Weights of a small GPT-style language model, trained from scratch on English Wikipedia: 6 heads of 128, biases on query, key and value.
MLP neurons of a small language model. Each row is named by its layer, matrix (down: output weights) and neuron, and shows model dimensions 512-767. Each number is 128 + 32 x the weight over its row's rms, rounded and kept within 0 to 255. Numbers have three digits each.
A block is one neuron, or neurons of one layer that tend to fire together. Before each block is what it responds to, as a language model described it from the Wikipedia text at the highest values.

Responds to: Sports words in match reports, box scores and tables, such as runs, goal, rushing, substitute, half-volley, plus blank separators between scorer or team lines.
L3.down1589:165067153125121135112137149122123059134097142057199135153138101151101144148100207156076143141089103131046143134179161064108153082107171131139134097154113129058114157128106176138130078115128181134130125174118140150154054150126150116144171126120139125184102114132114124168127182086169099120102104108166068112152170111173110095133142105090133134131116141128057082105138109097111145136130127140122133142161190108075131122142163191144113123142129133197131096092077160126124100120152140101090117224127127134197148166130162109115112107129105136099083140071088135083120130199162100162114118071132103121148168140187074140098080109085116169162123122130087126156153175141137123151141179125103145127116137102148058124123140172114068125108094112201108125150132129202128109094048148

Responds to: Final or inner subword pieces completing rare multi-token words, mostly Latin taxon names and foreign-language titles, e.g. leptost-achy-um, florib-unda, producătoril-or.
L4.down47:147139076131129091122156109090097084154093060154122142187081127175142117123119145146150177154137051097112029100195141214105128161097106087139131092101109080131189122130113157128181063149179110130166093101155111139200168084128088123139080088130085112151109152125090145120151149104133149168167096139141165102112135160104166111115133124124142123130183098083174129125135138147067068172157131142077125155140130152144155156156129135136135124085123185098197175148102098131111136134075155130151156165173172121145129072169125182089121105132155129102098124155151160101117125101090149114140103142097095158130160126193112117150155118026107065106158139195135115140148113146168094188127137094100089058125102093104145079163106159109113149206168111127141149198123121127114152135118134
L4.down230:135035181161152157131119127137158110068174125150148108094146127146156083164213077073120124107134179163128074155174088162108118154083103152123154076118072131100147129098085127153132123131138088151102132096094199098103089135137134096104123170185145128067084123074137139112109098122101157103170198141124108110145102130177109155097063137093134131185177112149119152160121173112136179139116132093151126177105109163187134066128127113124109162133111166106133210144087137109149185104088167156121098132105045104155101142131117178116120164145122160178128118156154099162137076075099122109122190098057173114156040131104171148128142142103096063100050093134130140109150144078070127103107096134124122163142157173133176174062131092082117142154157150147106171153188176127107168112161091
L4.down1013:155153064163173169190135089192100194089175135114121095130117104118140090109108163091113156194086147188148077132135183131128102098190189164116139106102159136099151156144114148124133155081104133139161041149144103111084074167145180109104226118148173074196099147136133076134102115150082130129121137126167128216088189111107137146113154117064076146116147120120187106102073105183135160166081111122140127153132164131128107116171120155139142129150135126089119121084082132146170173165088118110091159146117105123098081078119089106108152112099176157133090118149109123141115145125160217118164154130126099134104091219213190100163097123175189170147129140122122109132161164096105157139142144182099198135096169104148124117084141129049166163186077113131162121148112119162145150126129027
L4.down1171:140097089156121121134125089054100102118087088141100129141145181191157136153104150109083147159072128133111128095116099152123116042150139093116169191128138103150161098149143099153101116147173132149139103107137158129091101146098149108093134089114123094094110188097156071095120214157117095117074168060184096132155109141119119086161196126139131125163191130118128101134140107192165145136109132091115161168143141080164124175160121101115076056106138140147177124114158097084136156175140080157088158200126147140107113052149088081148171148119115150132067151141107118088144124063121111118131118173146102087144085136106101103117134209203156124082116135142132098170109090108105114171135166152116119140124111108069095078133113089176208122178105122166162172135156105145176091159154146
L4.down1518:127120123104137167182047192060072104103094165176130065073181151082132111126156122122107162104140180147109085104114106115122085134162142156111094128160067121154128109099108142171112138120116084159108166114168130116072099105144087101139093124117107154118040147132100145128098177135085154177166143082133124176103168056147146181139120105182122202135129094102127063152106119121153150142058118106128123145138078140144190139165094134164148076098104131122057091097132171118188123061113131097119100099155180127105128083146161160129135046141122142107075138181112127103149132131152149207045133117136126139133151133114103161131130172149115149124090147170083130194134195094088127123125127131093113139122161090115138168182161137098180126151107101117156105130140113141097139086126147
L4.down1561:151167124150045169113156168103121103098140203070094158149122128146176131083154112165110131082116121119150118168163087130081110132165149144136168142090172180156142144129142070080118127124184153169161138069139100132147101137108097196132123138111093134116142109080103076096174151085138113107065136196096193116108158094149130169128141154177117120120105184122127163116136103133163135182204144080052149078089102162155154136100048113168148109130115142145156155129139151044157139133137144112099144124130115093126156134200110153120155133143109175126173084107128145169123104168096090096120108086107186101173132102158046169101079156138146174188173113110151108120064104148127149111132154117171171043156150155169104147160080128108138079162196087192167161135125157120140118153204127
L4.down2748:101081139092146146099068149081065130133113102119116143149057181110081103133124115133125112091128164156136078126143134091143084076117136079114123126132156145153110095123045086149120092138098131188124133091148160111138108103060104142072094099164188085123150099171095122124108174119086162137139132108094123105179199144159125167141133094150116168150182130127174102111050162140100078137132084164141112059163158070131120133132137101114129141133119071136130036185136099137101146115150115124125099133196148161122148147089102118136148122149125184128149102136118098058089137120161134097138063141180138072134115100145162131130147102148123128169163120165121142139161102104125128149201118095133115131142087093085121146164149126089176085131198148148150084170097121166150166074096089
L4.down2808:086143188117163134103065147107159136095096132103078153165129138139108081180117230131117097141113169111183130175192097094113097114188060134147114104075105201195081145111123069153137128136106159090118177135076162132121104097162077136102138143140158084126176153115120150159154067104098133146118154091150068100179148102122124106106148124097142138147151095111127141113099148141140192147111134061175120099130140147149088075182138122110148134125064135084058106157117111126116137157119125137112109166135105114113167129165154136121137109053152024127095127087107109104128156094135203103129145112157065080166142120159146123128108086098165144148103162162138095074117094186115145201133165176072141183083087186143136176137171079073151134193161173151091081166142109088130116126134101

Responds to: Start of a descriptive attribute or component phrase in technical or physical descriptions, e.g. five-speed, 3000 hp, with a new, had a.
L4.down18:157059112115110115166157115098099117128083072036098076077121167154144094115114101053117150118148132116118101105130117132164140164128179085138083140093144149100121159091100162061087160102165094119097139102096134105128119108182132129113093109139183151128130098110053107176094083150148096120100114209095160091095115124101123124143082119159190098139154138090131152132197138094173140178056134170127084135109189135142113129048093165159157099162105112125148041161159137178101101114205122073130122140120129147128169121143118112109155119104125156135070218173095123135120133144120110069141103157161133119157168198118168088063123127091168133156138157181171130167154149154100097113125074089207118128136140086120176107136071120134150197120142160142166136108093098163085139131094139
L4.down293:165100117131141108137097113088087148098112088128143129118108180102133150118071111150135167110144097086089131140148163141052145137142113184161132126063129131127109167059101106122174131127109152207076132144162048163154174083113133101165107102158155087082091131085070121173123088157132124103133142123154093108090139092142119183048087132134106137135128192081099133163204087108154138134091185157125078115142025092112121151147119190153164133140112150099094166196132134128043088134050118104120138100137123131123097136110095089244156075148129069151162123209139144135117148140131134148108116124112147112119121067166122125071093108185106115106142077173114145145131136148080128103164098050139055133156154190104088145127112103123116114110085129132124180094101149102103112162180166
L4.down644:137173120199143056192101132133179158179097162083132070105138143101162197135117094099112147150132125133110114150083123052111103100139129107151138087111177141128131126095146089129111173104152104171170094154147182175103141153092097143132125131098100150070115118124208095118116109092151144132129133176165053089144110035104125112168191092141094079103134112123093152160153137125164060150117157095112159151166078132180092119069135081204166101112093109121167102148180158151154121113117130089094118165115068131089146183101121094124043112142168085154103176168078100154170153115134104148123090095133161131134189166193114140143133170172161087099099096106108099110163175113174112247148146119165123126133138131156137157178160166124206069199134140057125120120111102116106174169164191
L4.down1038:099108112147096127106140177137126172153125105109142138084163111136131120127133122126153077136121145119133129123139100102115161095088093173113201158141144123173124108103130080144124140119114142122103063108168155118102070089138123111126132171098118102123066147125181103141097165167092078117115086102151068141111077153107150121053110115104101135141142075103105136089205135163153126141107173152100132136135179127119145062104110125107152124170157106106179070071158117109152103156144136106123191109106108133146127178116093125093086120081153101125129108102117145146161105126141116115161187190166146103176160086074108157132131084085142103073133089182127136131102150130119184119180127085164138143120169107144105108186127129116106119092131178092112129098120156099112142109086027
L4.down1438:046157146164106123090126183124137138093191152096179137105163186116134149133095041133137096126178084131085128156077136149090142159133141112099154102091095089161119059101153119085101092115085120129094130133131172124135110073152138068138153088194120115114119098131158113169140105127195113155129179090108101196134068170171133128129139095143121134150072144087063121127126138115120168107137099133078159186165152150114118126082141104114116157161119132131110187141107137091186129131091167178197122067161146120175124136092090131185105103152109154119174133145122124157185138133132157135127112115119187089145093102121067188163188143120115146175152125169108138114161165168034132163135133161116174151118098166131070153024119148133109142141114160134094118140086192097146189107146159
L4.down1450:172059149196152120132116103118129174126145091128097058083102202125099165165103081117098139068141153141121142142129102091140165110130166126141139130105075154067069116151127080083089114113146107129171130137113078132106130162074154204157141109106165165089143076044108176105131101185118143120131148129171226130097160115062122188152124113160125139148110103104160111112172063153112103110112131170105143167063118162103074121104083105166104084162151157117115132108160165124078117150106197100115103083157151145166156106137117100175113112155123112150170186178128192177181107108138147154093135088187126125096143111180144126124069076132205128141126111084104124140112205153067125145159178132084080112188146139108075120090159180149143122156145182156109122168144167143115124104138119
L4.down1766:119116148132121136151097164200172125116137153222099105093158130109168100080173149084180132155113123078111114126163134116152131157048192127081095148099157152064146071082144152113104197116120100134109150159110138154100149126106139093140073125131126129123116109118140140128102159141056094157139133134141163153099111152161054125106168189151200162121167094177070132092109127106148137088154102157118147113111095107159082161114124090178101076142094120150149099119118162131155106169132211164121171176168145117091071147169099125154138064110134117100085156076108120103116146112116148060107116134140140092103109141094137112112102132167073102157102106085204153062089096102172106118112178121163113209104159135092118143078094109172111106094090138146158157137152125144087177099147132
L4.down1892:181111135132096159151103156136154130181177136125150109072184183083126109154094098191164155130105079091144045161123094189118145076163181183132132114108090123072096143081141101145125124117123115115115105167149115103157183194069159177095152080138155091058075125128145178167134133107105150116146082175140111096141115141152088147148140189163144085076096140132108082136151148124146155157091136163138178153089158182110112091111134115121173103085096094125143079154100095086139149070103065149154118084128129215164165161093091122146115131160158107126144131190163099141158196110093172085115185126095189184127126177052136132049098115151159106166112074150108105085141147177061112171184113138134130147103106142074117173101129176056131152144054140087102122153169176117175125127145137

Responds to: Score digits and the table separators or dashes around them in sports results, such as 2–0 and Home | 2–0, plus words narrating game outcomes.
L4.down710:195095120069134196126103150084157154110134138079136150122203145104154160092146207108146128097047071096063088114117136145104094144148099112158148082119084092103101149143140176110092154140113119125138107189211124141126140099115150137119101127118191081118136111157134143167143145192116124127177087105140087112082165123101163118119122153116097136114120103075096178103214163111114155110150127096120099070182175182113080122139180131086110098109069065182037137107157157162148204131109108158149127199160113144125164116147201058120100157130121099149123132114091114124087112145153153127126110104118073141137149152140090096115174145154148189193147062152138168127158147123147035216073150124119126090216085193129112110109140101088127091103091118118070154158128088129150154185147159
L4.down766:153144142137043161150104101121093153163153141095123161108133112117102159131112134128079158100110151069122084185146190130120123128161163103072129162135118139096148175161139112125081125080081137100134146161091139116108067025150150104113110166124146090146173126153108171111135098117136132125140140173162096099128139110113142129112105098075153164140066117116123155116128108079115179091097102101161123146154090110143142128144157143133110101180127074122168106112144087090181095163140086119097074111096154084115111138154162102099118131120087104092122171112162153106139077142105139140127181152065092139130095130113128181159092082108149095165158143197140110182116098042144154101139120082176109178131140102103157148131153136128116120104142149117152140141141153155100106099132078
L4.down847:168086136089102133144140150147104170174185082174120067097151099149095147164122123167131131165090098137145090151169141125131152106080123074106103113204078118079101160213160164092127107142120054109155100182172111103143095127173097122153122165116130172115131060160157152129129190181130132108174147118162170086122107093133140142095150136161179147112114117174138148156127090080137143125087144088093087093158149146127078113148180071126112121075115097129141102088157173138127131158078169112118121147111138152175127127144141123111118192102112150202123170078137139104105195091178116071146126139092173207243120134103121123100135109107164154081082120125151128151108122168160150160120125143158093175110108138104123135074136147049093120129106119129185176088134133174142120162064115
L4.down1653:151081144103124165129085153061162168148128163095090186057185083172164126188144094181111118137130053108116181109151090088134163113143160122195163163131108132103146168152152156085108160142083146156104124203127160134106153157115103135130190128110173056169150103148146127134113127122083150120093123144154119120149116116116156103189113163134094117088126054153134129117083149125090138124153110109172147146168212059107136163145116107132109134101092133162154108159122129107128067114077064110131072149107111104136075199165112147170151126113183136132148161099128187130090107188125142134146189063105115126215104127087134109104085127082177108136107140115060191091181159123070114098125128189110109171121121099126095100109111162116082107141182146166119153143080135140172133163155134
L4.down1831:121099084118154125133133160120136120116085066086099109106111126139134123084161098126171171144159138130132168074116150121116138092169152151132154102147133115160102187129094095119100168163109160153131162161155100131088112106177062123094108182187145108126204143126121122100178164183135136141129129214150171114151145095139101117125076091130099155155147142101136181134138062141076160195118191105134095121112153144083165144165097135132142091024084148113116085141118146135092106125142090116116015098135133131121155128092175149128040071151142106045050143118087085165092103143200104118133142093047089200110121099204129166173131126113124099153082122139195121084142146124117120108137031129162104114130090149189113108112097132100132097115083115196110060121130099129132125136090131
L4.down2507:077147117121152173063167107141110136206077107104129145089094097158148104103119165095106142071148143058125111151144179141094138130119122125141140137183101164138136094143090169145114177095166114167055101106145174098093156126136151123155155147142118092151182157165111096164063131175127116131094126186110126200137126164154152129074148148110103123129147120139135109131134090146088091115101125142100137080227191092119166091099164125126128098137201136166141161128115165140129183125136155143143114147061164140134130120130108079130148157130143113149127109114093158110136165057166134164102103149122174128074129105202063181137103071160173124102189114133118172138131072111104138129118112118155157109115053112091146093126111104116127140060133108187076135115110101162056149119095135
L4.down2954:103181115104084121133171085088114120138077189084108136132069119174120115127153176122050135149117143120148085173163183075135186142154121062112186127122115131132178122147203135138097106167065101188103122117204120203130094150100147111214085139096117138076148165156086143114123174176164103130118157161137109106106075120167134118151142157170101150141062121124101160149114094124077099140109109097159142144132097163164153126168136116101115134136121144115116146136125112112096168146102084074134081207081155125120133153102115105084087157150121081140154106153136165118200098143122118138069165126122101127149106110081135038143116117049147130142140075141113143109161073151134143128119182151163131160196076136130168127244101115132095095111174107119143184163099162124170150133141140
L4.down2978:172137126134113151147110099072211134205112153134117163120139160106150158128168170129129122163129183147118118109122132213168104092107141110201116083207123122184143103129096134125112152163138102128148139130148108120103075135175129117154069084124185074123214092138151152132107168071163091168136117126120129111105078137105134091137132111139070166096179085128107100119129173135096086169142227060068166104176202085088079153065108144119079164133119072131125119173136162127096114159114166159094127168094078138178112146094186150110091186098146137164127107122097169054108142099174144152118137154146140095129092073191163098105107107108170131220096128110134140136154125207073117135102154144079155174155158151169120117094080157132149162178078113156157201130177144139115070153190119

Responds to: Nouns and adjectives naming parts, shapes, colors or surfaces in physical descriptions of buildings, birds, heraldry and objects, such as crown, relief, column, curved.
L2.down189:136137152161115163106119111115108095140105108117115138100129112099121143128134129074181128141129169130123071173138116181132102108193098146115118123202060148169155101142115112090123088099173080149123131134156152219116084138123087145100141136126173128092198143125062173109125125117179121100110118129148219103154089099129129151110172129205068089120119177189169136138123146131159162174149126104138204087118140112050164106154152149112115086111126136147090148159107162129126122143116144159163103145093115102129169162171104163151095174112090147119098173176142133077143175165101154125055110107094152161096135218140184165082182113145092133129100113085134163128158148124116112185146114154164077115134089089173102125155123157131160133147149115167094165132088119105069150100171134
L2.down443:146154072139113149128121132141112068085152080101107125162135116089115184116129138104045143103017122110128200164155167156161132130077175209157110163101110122123154133117097150148121115128108099179113151091048109126163106082097141147163121089098176079064099115077133173135146115116167139156143207123129146145156111117147113120141140120133161130090124113147142133071099188104119123098154087129169177135169094087104107081085138147103064176173135092095139171073159114113114114085135174136115132114167149087113143133213109142075173155141130075114139107039134121172170122170147147136147082114116156101151142145123160104118133115067181124130125113103051072138135135117122155129138132153205075119160138149135144140067130147094116089164111092129172174155128076141131113167116108
L2.down813:140147068170140141101178126095155088170104149082158091147129133138101141090120131130072157190124101100131048157083089160159126109146124171097120156122131094069096098041197119177174163111176121115143084115179107028160169133123083121208112148125182146065139054112133127097124129091111142133161075156126159086146079085105156163125123138124108093095095168169158113156128180143080137214109122192160112119177136130073133143154065131145092122115125099095116175140135082113163135113112169140150161132148099167126146149131135137117165061092158062170143161109150148158164149114140106093062095114089118117167112119131086191093122119117108156155108069184136148076120125114167105186148157167175106114143192111159206125082198174019119118170114135140116145101132121131098079082135136
L2.down1028:137199077137104124082131117123068056206108160056161082165190167125112085155091158129057124106086123124131096111158089145156124110147083130130103113130139114102166126127159079141129124128177069165114084154122137158124065116113105136169135130090231096058095117083155129157069062167097169170184108135190108095175137129128127151153141132137118192109113112147116081087116142152121120152075150185132125121091125080106130113123097211149171101171108107102142111117140132123126088137169193109156143168121108199116167139150140155131105164127144065151079168076118090164136142108149130025127168119121081091158132114188127163067134082118166121117117115180096111131101083166125074162217103072173104106098107134149178134149087165103120153107066106128122229216153147138165125169116094
L2.down1638:136165068131096090106117147078126089132134135086153089104129149121114115118071091093146130144155102179153088118133089129180145092078164170140137125109053099113126127125071146100137114074144057125149121165117090054138162154129113149159129091139173116055152112086099101165108128122138134119164074167101130115156087117191142166161094127131150153126172157123103088143145202112098085177131122106112110129082129130100142132148070115069192152203123106139098159102123162145038029136132130107155106089132065120066211124146130180158088185157136117119106152126136118135138156182052148104083148166111121182152102100080143097094132135157114132129135155134120124111146151170116153136138180080140119130160177107158173152122156170121163134115063080135118111165149109135124088147129096
L2.down2619:106143089171093087118155122063070079109141158066142127115082162102029094180110090149097125109131117163163164142141103171155104093092139151214110076139153106117111092135111141134100154090161118192144122126103154112170134111106130116142115127091090105036121144145110092156145079146122126205156089155155106127119038132147152167076128127151128115135134154153165077150169141116117112161132176142123113161092147121118111142131109121162094117186147120192137129110064101108134157115114163148132100133131091115085160114161096186149101115080132099168054164172124145162101150144157179120082100141112141077119148124158148175113167100159158135097064127086111113090163104143107136098166173161102058135128145135121137124139147080127132101152114145124126146135115123145163170098161143
L2.down2789:124183112170128156134145112096116099073139155099129172164124123148096099123057143169126120122117152111090145138158116132134086104126169108185080154209151139153140157160193148194114124137080119208135170152111144131226086095087148102141130148061127087127177158102140092186153213120153133128196132238127109157055065165119158145161178122108146176112166152132159096097165081137093096089139113121050158131154116113125078133136102108123159119208147116136136113129126106168136044158082158108157118128108099077126170151102111195160120038128077098114125182091138109142105156170155124136121122134098139123133140132125124156126102137152154104110121125170074153140156120093079105120120143128124136162141159140129138124094111086171073133198163087107117144155180111056153144103099112
L2.down2885:139123061191119108117155077112106067162169102105156118175163131131082145156147134121140186068100112164097136067148164105152058098114079074163098136100144145117186065119135102164070170132174126119125115127143127144129096126142171169177098103091134143103157150137131149130113127098137143105165115142209152146095095128145145186128072179183097131114149102123140074085135106207101134148102061138151182132137139135117110115150127127140109092134151132137125143085158099127116158132147125185109055162130079161145137137107135153139087171113163075143082134047166143143189191094065100111188119152138083146141172144115116105142125130118178139102108108137145088127138103183149105106101122134116170132125207054118139142150095086128163165121074135034094096099159123162103109152124128

Responds to: Tokens that continue a model code, specification or table row after a number or letter, such as the C of C-C, V of V6, and | between table cells.
L3.down1073:134093142142189141137125134132150129169135129126142125119106198121125104114093116118137126143117138156091098135105161131140177112151146163137141143151105202103167151097132114100126140159177102098136122102136123181169113170115139155122093134168167117073120111173153175110134089147102114155133124152182114160122106155158102143143141143091132118130126118107107128140113126108139140113095143128138096079055154106123147111147126162102162120102161113101097128105106136139165136099127085131112091136183153162173099155075116152083125066116153163104149152143138154041095130100185099134108143148146081132128150128145177153119125158157122143115157054071196065049124116134144117116194156082184080113147104038125058179147077150119149080146074033112069157202129174160147065170141166

Responds to: Closing word pieces of long split words, mostly non-English names in tables and lists, such as Kabadd-i, Ilavsk-á, Guine-a.
L2.down698:103150117128121102151134195120084143126085140158144135111141109192117089085151139070165111112100125119105017166146109106124073116121099123138180158100177181184118085146125079165145150133118099132098098041136143139115150155156106160125109144090097111152118179151140175090090172144082120122147149110157094126118138118161155162112127134090144147072169082106150125076136108100123097122151114066088063105163154122140124118128145155092124143098141080052136111105140115139104160158122138169125107137160127104163159145064132097137101077071158130098059150083131169130154195112161118136213072171135118145103131158072118180120051139107058106083134133197171105112143111093095146123178133089131076064138138121088149114156130134132126074146091129142138156101098056116130098136124068
L2.down970:117142167125105233134143113126166069139156133162140134111083137145106137162108101159107103156090089132162144184213127152191125100125103179066151117137145082081135132135113120188177094161128088123148143162151137183141137096125084114074155158106158042172133150067080099099105088128087135106102128179154100113180160138181119143141123125132171137097144123149185136143126105098110155153163097158145071155113136183125140144153121170131182116134219106137165138108127174149105100167186129152132149159101166097121101174120079101146103084086099151087106164122138126206168143133091101106113104140116095108158158102095086100113152168095137159114105176077130137115138111130115091101146112184065169179154123117155099092175139188108127132139144143125177144130101126133133131132121116
L2.down1738:144153094113117129147105166119116140144174153159158171111099090090101108128129148067158085146142141137098124145161123088132141155149142153105124166137086120111048138122079133118132091164101125128146205109135069147048168130136098155133138128166119099204166139097093179160104164108121133133154168079109132167102105131153147148167176142135165145137227137138138120123125135110119078117160167126136126171119182151152121069120134094112192103149135185105124113100095148127014071142097071158117134103076123160079111117126206036095043113154112166121110085140092155108134080187130111114177150127160130149167074155187105131140128120116138108157135128145159113142114151138151139130148121102154110117111111146161120148180120141100102079111197140149132122159140127161119082151148122
L2.down2000:134222154136130155148128145128131149129115126193118080146121139168171145127097113145167128145130190136183127152144137118142141121133047096128159113136216175104091124091191093109136092141128160147136110122141083148070121125129063161130158131128130142148122214126142068110047112137145137096099165134199163121211133166113107179095110116115146141130078101147152101132097021134174155171090106123132118109128101149126151141117148201064145123129166158110121081113109165181129127123133149169087177176180119114145132160103115082139104191153100175094123171088117137127141183154109141066174125138158081092104152103142067113082091137111127134097122138185145131183060152124141101102122129089123118073123151100124125112073116151113108113127148152119192098119114120078079151152099070
L2.down2015:097179100116106191181161111112091122203180138088056093141125114113116114121113113168170164180106184125122170123214175131152139144083114160102116193112153138097076122145132106126118114194103167127163136138129076140102124093128148080032140116158081092084085090123133170145134090117124163127093112157093109127133112136169117108184199194150081159123132123077122158098135141181107077138144140127150157145119155164118137168132096097166175121133108123163130121169104140115175142195131177152103107113123106152122129127117072147100126097065143125157107167142097147154133150099150166140133127142177074135122154141099112139103097112076134130166170138141158053144147126168115124103145144202170102110167075111129105162071178097089142127172140113115172152137082127135133135124145145
L2.down2078:110124115120125179129081142118141153153104132115144111138122136168186180112136220118110106167150115136144127131161157146154095112137140097172168179103115085147071164091165119103129053219130113151106118067146091113136095161164072161130117091120110153154170105105087084167151139145090117137144186114151112121136098154086091088164155165131164094138103107161137135077046105084140119170152141153110165057141117118134131181156119185059128115190141109131129140100079105103174157050113105201152107197195139125201158142153172167129154128122114095109111150094072114123186134161189135111091115143155101177136142083150120144143137154139112089094145125153122083180082101162137087153080144074109081180188109194137140071157153126092122130066095129169115113121159106142155106123103107
L2.down2713:098111114115131125122120135168144112100131169134148139168095139107160097124132145101111140129146121160153116096085136137171145051105123141169053123162152145200071132145166110126089084141118082049122133084091135117157204104166044099163128107112096092168087128135141158123095153158121120171156170159162111147126099166143130179072082076124156123113129152118170110144141150139137152159102135076066045158187172193078117101139141245151129136146130125164157117130165152125130176143100125121141144094148106060135152172053135129159126160144088174143157164072102125129089160123146183104156104152127114162179168149140174082110070081172118149165185056140129069183172113158128143154134114080112115143104158141141110123124119118160136139133157079130124201099134144172144114133145141
L2.down2882:114173144124164129089086139160154144121138121095105211092101119111080202095154150155106162186134106126058101111114100121096126113126161141093114167137163133118148162132149079144156172155123119129091130163097105147184093091135142110153116134118120117145202120140077134131111095132149138117133229144105101170170174179152090112049142064143148078105097165150135160073124170118121125132155133197156109152129123157172134143134131120181086079040142134135105126159120127109120108153099105118023107137143138102135052179110158126157168088127172075136121137190144142083118156093146152130168087107173152106116115096131078095136097168128124123116134175186111119120089113152164172143125093069135158159136131103131093081114184152141103125154119113131116121103117144113078139147129095

Responds to: Middle or final pieces of Latin-derived technical words in biology, medicine and chemistry text, e.g. thrombocyt-them-ia, leptost-achy-um, lymph-oma, triethyl-amine.
L3.down1708:147118132161193102155168122173136151096163162117118125120120126089069113180124194130117130122145148101148124124194125117178112134117146103097082092039077129123072092169159090151157156113123077123141147099090123053156117175143162101067155143174096137139144076055121116105111141139064147140159175157141125165140128142142116125134162140160166065119138144127106121136163235150081147133077079097192096215110081116122189058198203078128130092141134136154083126114119165077136103156044157138130133112146078189146116175163097139094124085180095141186142162124130061110128077093126107131161154140106122135147113141121135152132136140119147116152135124120173138110109113112058095171082113177136140154110098098151143082121107153141111176161161089123124127110152075103153167122132103

Responds to: Digits and en dashes in match scores and results in sports prose and tables, such as 0–1, 94–89, W 32–0, and the words right after a score.
L2.down27:132126123121147119108078143111118113160147149166166123141116163109121077149123098127109129152111175158089119115085109085114154105127078120113147144131136119126091120106179168110130101114123065147119160197067114059140146113186129074090098127077106094128115163147179186113144161149153168138095151160056114149108089125158164132194103132075096107154142151150123123115119154112157152150086124077120155130149139138142104173093125126127184161190116076134176084100116149105099144157117130179069181136146100120100164176160127177093136131107084169137149114098094068122156175182153139142160138126108096063122149134157104131071219080097137138107108156118142157161143133153162137123137058131163074109116170149163084105118124130165091144182106111101167113108195152076125104178129116
L2.down244:124128147132133122142121146134057081078103150164133130163101184156145062107130059181164141104065142140088082094140146157138113093130130144092138119113117110124087110143126142107159145119065144107144140144132122016176101102106145117116118150125146101144180064151149175096080122149141169158134102112131112120138051133113110143075108087123134098061159132107091113099160121084087138184144131140150084142131112154150114121156163133073107126139140086194153128108102122122139160129094105176103121117131131140125116053066153112120124125182074157148087155121133134118100126194099124154120122135100099155149094115140111154152128108115090129126141163145149174156207142121168103170139184119080072125168121092174138206115160108141123202062106155148128180170120117088173163192085092
L2.down805:090094132097135182144134128190162108064162175115168103148212158141145140145192162115104142143062149115137197118123140146091103092141132089155127153101141151156114126146175095078121133140158053161119146103094096101146117114147124123200152089094081135115141066112143124067162112216112126162169193133136116121095077180104172127120154104094189119156113098151109140126095122114113141128089125107147141112150132111095126125134165126085137118148074101139154174119131123120134128121139158221097106145145146128115076169155139114086110111169154074123154076137151109117111134140134108161119085020124115034147096148143135095113172124130119138111103104164176176176194120135109111089110122143145091115164140127222136126058171125150115164187159132095134156084125109138123159172111051
L2.down986:135181117148150116122108058171146154076141143178116114103140143104095127163123160104136061114118094131160193176181141080127088115106162156112085151092157097115070154137204148095123132173125147153121165105111140119152103086129123145103170101138129146170136058107167099125093117153152148124173177181130137153093152115126144125121141121128165090150055154114204122160132137053142179135115167111166105071143119128126129086193185129145164094132113127119141118103143115173120114089089131122147110110160193097114165144190131099083193150143126109140085095099126105123118102132126080048057159093079081128091148111118123161122115136140021145119121147123134153177121160123131149123146116122105112133208131144135120135059094197141104104081117132128132117127112086156109086147076104
L2.down1198:141139125091193171084105111158160115023099125108131114137156060115107117156141113200142123053104198103107185099137159126103102075107105186160095110065119135105125146166097114131137173198090130154160090148091123131128120184103202082165141104109145128171112151099121116113177084097129125119161095158136149092117108163125112126121167091153174176123106139077165151086110114147142169105116096067150127089128185167183153080166094105166114114147144072131174164078129049104056108121088055117141125153125111165068109076116102088133163143101142154141076119122161095121117063166080173144126175144094138126213106174128174132114096149114122112133121146155155101101115117047087178120145143145143099189175142086141138201167091137141153102121116163137099182155162143145110145091113109
L2.down1459:130125148144109175144180135108114130132160095175098116109123032133117149149163129091111139123118138106138130098173146139143142172122167146110101095132142111137169100097151116143081097214092118072150104104128043145140098143159139132117108110118103106110105127139128086118147050126132113127085125205098155125186103139147127113174191084106117124124085131170118149122077088132192123120098083173185100137144204119163165125150108156163170127108179176116191127076112181150151085087093102203106102130207088138099090151127104053169142096096118194115093113110109083130174164124150121119134137113118183105136111200120091138130192168159131113117106099066111136098113188086126120156135089206109126176159091127148111074097140083080151101083031147154155131115105087161098154113136131
L2.down1485:137146124132084087152063110074094137113137105067102125167155083101158086088082142141102124127100087136148216103112165143129130107105077115176145123163072095182123160127163135153103124188093110139089136127101090118114128140094130111101117111136069096123135089145119138114149086095098125119138114139116121087171097088102181096115126095126109119121166140161105174154133133127115121129124113123158172084110070143111096109109063128080157153126046107085136130157119132187090163082177128117137118132101163195165115115188118139152139188128106157071184111133139187125123159122167124206107130048070104091100162115114163160114086112093147087173136162093113121187127092119130040110098153119110121098098142108144063123138089106145122070107109173122147042065108139145153147123232107
L2.down2164:112097102136078126096072108114143118104121173146125122133173138115084101126161126199099114113097123111076156191187176109122118113132153154073084143099093112078093134168103108110169146118119115121114126158032110119113029114200122126137120097164179156089136097106134134110184163129133119111094133169097097110147119039146120128128099080084156142138067127121076107077145115121152141093114075129112108018120124101166132111117144177111114107181145071098184163093114120081039156175174115187108177155120128133054132096123132137074128145137123106123166141077179116086143126172133176154103170107109114149128144199165111161101123070093135130095106185173107203188204138062130156153104091108158136105179131132182117149128156150160161089106091133128159203101128128159148111115114114